config = dict(
    n_kv_head=2,
    activation='swiglu',
    positions='rope',
    rope_base=500000.0,
    qk_norm=False,
    init_std_o=0.0,
    init_std_down=0.0,
    beta1=0.9,
    lr_head=0.00612,
    warmup_steps=200,
    schedule='wsd',
    decay_shape='linear',
    final_lr_fraction=0.02,
    batch_tokens=65536,
    doc_mask=True,
)
MLP neurons of a small language model. Each row is named by its layer, matrix (gate and up: input weights) and neuron, and shows model dimensions 32-127. Each number is 128 + 24 x the weight over its row's rms, rounded and kept within 0 to 255. A neuron's up and down rows have the sign that makes its largest values positive.
After each neuron's rows, "fires on" lists the tokens most often at its 100 highest values on Wikipedia text that the model never trained on.

L3.gate778 [138 165  97 133 146 151 144  94 124 117 118 107 176 146 111 116  98 112 114 130 136  87 135 117 141 157 146 137 174  84 141 160 166 120  72 110 164 161 139 141 125 165 118 114 103 101 118 162 140 122 141 143 102 161 162 121 142 171 129 122 107 157 115  99  93 119 150 131 144 120 170 121 128  90  90 151 172 143  98 145 126 146 130 124 140 117 124 111 133 106 144 169 112 151 121 151]
L3.up778 [ 86 165 113 149 121 114  94  92 109  77 111 154 116 122  77 122  98  93 118 123 135 127 136 108 143 146 119 110 104 148 134 124 162 120 164 115 142  86 137 101  93 151 165 140 126 141 156 162 155 132 111 112 164  88 140 147 132 103 123 137 136  99 143 140 131 138 134 101 136 113 147 145 108 131 110 116 147 113 121 103 162 105 118 108 119 136 149 120  96 124 140 151 110 124  79 185]
fires on: "n", " but", "=", "old", " or", " so"

L3.gate424 [118 103 150 130 100  99 128 137 121 145 119  92  98  94 146 126 139 123 112 105 115 152 141 116 100 125 118 123 116 147 127 129  98 124 112 100 133 168 162 153 125 142 105 152 123 142  96 130 139 136 123 128 127 150 121 171 112 147 125 179  97 109 100 115 108 110 118 145 130 141 153 137 109 110 118 163  95 121 124 131 170 113  70 139 133 129 166 150 138 124 145 139 107 134 125  90]
L3.up424 [100 118  88 121 143 147 146 149 125 179  91 133 122 147 175 106 161 129  92 141  94 124 110  85 125 174 109 140 140 104 117 138 105 113 124 135 127 128 126  83 119 163 127 110 101 140 164 112 110 121 161 120 123 163 163 113 151  97 153 143 125 132  98 116 173 154 117 130 126 164 125 115 121 169 155 114 184 126 125 115 104  90 118 120 105 122 125 109 126 141  58 139 156 141 126 111]
fires on: " \"", "-", " w"

L4.gate476 [143 161 143  90 141 154 154 114 121 143  76 104 107 101 138 114 122  60 130  92 114 115 160 168 119 130 150 141 112 119 164 161 138 122 135 176 131 161 139 131 140 160 146 156  87 141 114 126 165 107 135 152 161 148 138 167 127 152 139 126 108 116  98 155 122 139 141 154 134 134 104 157 151 127  98  81 127 144 140 113 141  94 114 132 158 107 160 152 162 148 139 154 144 158 122 120]
L4.up476 [101 154 154 116  82 129 146 133 110 130 144 120 126  67 167 171 118 127 128 109 125 152 127 167  97  89  77 141 137  98 128 109 125 151 125 151  84  90 114 136 133 173  92 143  83 194 195 151 150 157 104 158 152 152 130 162 117 117 148 131 122 129 121 110 119 107 133 156 127 119 122 122 126 139 116 135  93 165 154 133 140  97 136 130  93 108 102 114 171 133 160 158 148  81 131 143]
fires on: ",", "iv", "am", " det"

L4.gate179 [104 146 105 116 133 140 133 105 137 128 131 112 123  85 153 152 116 121 139 116 130 106 104 112 106 155 143 190 111 131 143 123 134  88  73 115 135 146  73 148 109 130 116 142 132 142 124 126 146 172 117 125 119 162 110 134 173  93  93 111 102 128 114  91  68 135  96 131 128 145 139  94 137 118 114 119  84 125 145 152 132  65 140 104 136 135 164 114 145 114 125 137 126  92 121 148]
L4.up179 [117 144 129 153 114 114 114 135 135 138 137 132 162 152 101 127 197  82 104 121  91 154 107 140 160 167 160 162 129 140  91 151 145 167 103 120 131 157  84 171 135 104 195 113 117 145 159 116 117  95 123 181  92 136 164 109 119 144 125 157 105 132 127 113  90  91 126 150 172 106 121 127 141 121 133 113 134 141 172 148 112  81 112 143 126 113 103 125 129 121 118 124 112  84  88 163]
fires on: " in", " of", " |", "=", " at"

L3.gate463 [180 148 148 119 123 117 127 144 115 109 135 141  91  90 157 170 141 152 177 160 119 128 127  94  98 152 112 165 125 124 118 155 130 140 137 108 173 130 111 160  75 111 115 108 128 116 117  94 129  86 132 132 125  93 144 114  86  70  99 159 145 119 127 119 103 129 126 151 121 123 136 117 140 127 116  97 162 139 107 103 146 146 149 171 171 123 174 118 141 154 137 156 140 101 128 126]
L3.up463 [143 141 124 143 102 160 136 144 127 136 179 125 155 134 134 119 148 141 139 142 148 114  87 148 132 127 150 113 176 113 119 119 128 154 142  88 101 153 148 168 152 117 167 125 111 138 112  91  82 157  74 132 118 126  87 128 175 120 149  84 114 142 133 175 111 113 175  97  93 113 119 147 112 152 168 164 137 107 168 117 101 121 131 127  63 118  83 120 109 131 128 134 104 114 139 125]
fires on: "-", "oc", "ac", "ations"

L3.gate747 [ 73 116 157 149 119 131 106 124 107 159 115 133 109 114 189 155 109 121  96 112 138  97 132 148 131 118  86 134 133 138 141 120 149 128  72 128 131 121 148  99 132 102 117 115 177 128 190 154 114 118  84 121  80 117 120 138 115 106 138 103 145 115 150 121  72 123 141 123 162 132 178 105 152 135 105 167 104 143  70 128 103 162 137 132 122 123 132 127 123 128 120 121 126 108 146 133]
L3.up747 [ 92 104 110  93 155 148 128 131 142 123 130 150 119 196 160 148 165 104 130 131  91 120 142 150 138 140  99 136 168 120 118  75 143  93 141 117 158 100 124 153 158 144 119 125  97 110 133 140 137 158 160 111 180 160 141 117 112 142 149 108 165 148 149 133 136 125  97 131 164 147 147 130 164 120 120 101  81 160 112 103 149  90 119 160  89  70 166 122 132 136 175 108 119  70 150  86]
fires on: "ing", "ed", "s"

L4.gate203 [137 117  85  78 124 118 113 150  90 180  79 128 114 136 165 157 123 132 115 120 135 112 139 112 177 130  87 151  93 116 133 145 125 122  99 123 112 118 153 113 179 129 115 163 175 150 162 120 132 136 126 161 130 118 133 167 136 105 132 134 129 111 136 112 126 117 101 124  93  88 155 101 135  83 103 152 141 100  91 149 176 139  82 143 151 112 155 150 142 155  92 140 160 136 172 111]
L4.up203 [133  91 115 138 128  95  90 135 108 153 125 133 112 110 112 115 133 130 122 159 109 163 114 107 123 148 111 145 168 130 144 130  99  94 138 128 192 117 131 133 147 112  91 125 121 134 128 103 115 177 135 142 132 133 135 131 127 162 114 113 132 151 120  96 157 149  92  84 110 106 139 106 152 139 100 120 151 113 135 129 119 112 109 163  96 164 141  80 120 128 112 167 124  78  95 134]
fires on: "\n", " \"", " |", "."

L4.gate816 [147 127  90 169 136  94  88 119 140  94 133 132 123 106 145  94 105  89  93 128 112 156 135 143 136 117 100 121 103 141 109 132 116 127 153  80  98 154 154 136 112 127  82 116  91 113 150 152 149 172 118 153  83 124 116 106 137 121 118 145 183 136 139 106 103 122 118 157 122 125 161  97 101  66 115 124  94  60  64 124  87 139 136 135 155 162 136  97 141 135  99  95 172  86 123 108]
L4.up816 [139 111 132 176 125 152 133 120 159  80 127 196 147 135 164 180 128 158 156 132 146 129 117 103 137 111 131 133 162 158 119 135 105 157 163 133 131 116 126 144 125 159 112 109 121 123 151 111 135 154 132 139  80 165 112 138  99 139  63 138  86 138 160 108 128 169 147 155 146 155 136 109 111 128 137 125  52 150 118 135  97 133 146 143 103 138 142 143 148 113 163 128 124 110  93 133]
fires on: " ", "á", "2"

L3.gate509 [105 163 142 100 163 129 156  69 108 180  76 143 133 149 152 161 133 130 136 116 140 110 117 127 146 150 124 137 162  80 138 134 133 130 157 128 126 118 108 153 120  98 154 110 139 141 162 119 155 115 128 108 116 139 128 108 113  95 154 158 117 134 156 182 150 106 123 183 172 150  77 112 149 111  91 100 102 139 101 114 101 100 148 125 170 157 109 103 106 120 113 115 127 142 134 124]
L3.up509 [ 96 130 107 115 152 141 129  97 120 119 142  93 123 149 167 115 126 149 171 116 125 103 110 159  59  89 102 113 129  84 136 110  94 119 162 158 161 145 109 166 171 143 123 137 133 135 157 207 159 113 127 122 171 187 126 106 102 146 112 123 143 125 159 162  99 123  98 161 117 147  99 108 133 110 151 141 116 119  91 113 113 131 139 132 160 112 141 121 112 142 115 104 136  97 118 181]
fires on: "–", "′", "ed", "er", "ber", "uc"

L3.gate635 [110 128 118 158 155 121 183 113 129 193 146 145  89 145 148 125 131  96 115  83 114 119 123 116  94 143 122 180 143 144 108 142  87 155 151 155 127 148 126 138 114 113 125 117 165 162  80 152 140  78 129 139  99  83 123 149 134 141 129 196 118 130 117 103 132 124 165 119 145 136  96  89 133 147 131 118 126 139  90  69 143 133 134 136 154 135 128 143 120 129 111 146 131 113 154 149]
L3.up635 [126 118 142 130 118 170 148 132 122 127 109 138 158 146 108 148 147 111 143  64 135 127 153 113 113 115 137 158 155 110  83 135 101 120 122 137  98 141  94 100  96 128 107 143 151 113 149 140 155 161 102 116 112 108 138 142 114 148 145 202 126 139 144 138 120 104 150 113 150 129  84 156 153 101 108  67 126 137 106  88 119 152 154 140 166 114 170 117 191 108 169 160 150 122 155 127]
fires on: "\n", "°", ":", "it"

L3.gate489 [139 136 165 150 135 165 138 107 132 124  91 145 125 138 139 125 186 154 148 124 138 183 104 124 148 141 136 108 132 158 104 118 150 102 110  93  58  87  93 137 168 104 106 155 141 198 109 116  80 172  98 139 114 153 134 138 142 100  95 136  89 166 124 120 120 166 136 164 135 146 134 144  96 119 126 108  90 126 101 114 138  87  99 149 145 129 117 167 142 140 135 150 105 111 126 147]
L3.up489 [152 179 108 156 164 121 107 149  92 132 114 114 136 149 149 140 140 116  92 136 155  90 114 138 150 109 132 107 145 146 130 109 142 125  89 115 151 149 102 124 157 145 176 118 161 162 120 150 165 129 134 125  87 135  93 157 111  83 108 131 114 139 135 113 110  97 127 149 145 106 156  89 122 127 151 147 148 136 149 160 113 132  95 165 128  95 121 143 128 125  99 179 152 137 147 132]
fires on: " in", " of", "-", " with", " for"

L4.gate151 [ 85 159 150 107 110 118 168 128  85 129 135 113 111 119 148 133 135  74 107 110 145 111 141 152  91 156 167 151 130 129 100 128 145 152  54 123 134 126 153 125 116 130 120 126  83 145 169 133 163 124 127 155 152 129 126 124 169 137 109 109 129  90 109 113 141 105 140 139 132 129 152 149 126 121 117 132 140 193  84 144 135 153 100 126 125 122 134 158  83 131 133 100 138 138 151 127]
L4.up151 [118 119 112  81 118 129 133 140 127 109 173 108 156  86 120 148 135 113 145  92 119 136  88 104  95 143 128 136 167 161 135 156  93 123 120 146 145 113 158 128 147 144 163 126 118 124 152 182 135 138 153 160 119 137 144 148 146 123 134 137 147 106 145 137 121 107 135 176 100 113 134 147 120  93 153 117 144 141 118  97 157 134 142 139 102 143 131 115 155 140 153 115 129 146 165 125]
fires on: ",", "d", "w", "am"

L4.gate824 [155 113 145 113 158 105 147 165  96 168 155  96 125 153  86 104 168  74 150 151 140 111 149 110 105 160 112 122 130 165 142 159  89 121 145 106 166 168 115 128 121 170 138 146 142 117 162 155 174 135 118  92 150 105 128 137 156 111 123 130 158 122 113 158 128 195 131 122  71 138 130 136 165  92 137 131 118 147  87 116 134 102 130 133 138 168 129 154 107 132  81 170 105 146 143 157]
L4.up824 [132 137 129 146 162 105 177 157 121 128 119 110 171 140 170 156 141 127 130 134  87 135 154 131 106  94 142 135 167 135 123 117  98 164 126 126 114 141  84 142 100  84 152 160 132 138  99 117 153 133 107 122 111 158 120  94 131 103 175 130 150 162 118 124 154 116  78 138  86 133 116 132 133 100 102 110  83 140 122  85 155 134  95 111 131 115 162 111 130  79 125 162 120 103 170 162]
fires on: "\n", ":", " with", "E", ",", " No"

L4.gate388 [122 130  79 152 141 156  89 127  97 145 125 166 137 134 142 191 159 152 131  98 164 192 158 154 146 143 114  89 111 146 140  81 119 159 155 112 116 127 172 145 110 136 120 142 101 112 124 138 112 106 142 156 171 131 110 114 114 100 117 140 139 121 113 138 141 148 135 105 148 135 123 140  96 162  96 137 107 131 147 136 131 123  98 101 133 120 137 108 110 132 132 133 108 135 133 107]
L4.up388 [ 80 122 132 126 117 154 117  84 137 168 115 129 101  78 161 155 111 130 114 128 107 149 128  89 108 164 145 118 134 151 136 139 103 203 146 131 106 145  97  66 121 160 165 163 147  97 157  99 141 112 178 173  98 157 108 106 103 107  93 123 134 170 113 143 123 125 140  78 135 170  77 124 136 119 154 114 167 179 111 100  99 107 106 112 112 153  84 102  94 146 125 115 121 128 127 113]
fires on: " St", "st", "St", "w", "-", "ac"

L4.gate24 [148 143 116 122 107  76 133 133 105 125 135 159 142 122 175 170 141 146 148 121 140 132 120 161 106  94 133 106 131 133 118 142 175 143 110  93 122 150 144 142  92 114 125 104 127 117 145 127 111 172  95 117 168 138 130 112 156 116 144 183 147 103 138  99  95 105 149 150 125 157 135 115 142 109 113 116 102  98 132 125 175 138 152  91 154 143 144  95 102 128 197 133 104 150 145 138]
L4.up24 [146 112 134 148 131 140 135 115 111 136 106 112 174 159 101 111 142 143 180 149 149 113 166 138 124 167 117 134 122 130 112 110  53  70 102 153 137 184 134 146 108 145 122  98 119 155  99 109 120 115 111 120 140  70 107 130 128 154 131  99 146 126  83 133 153 102 132 132 108 155 122 127 128 150 112 118 107 134  78 105 151 102 154  94 124 121  90 117 113 150 132 115 121  73 142 125]
fires on: " ", "-", "ac", "\n", "l"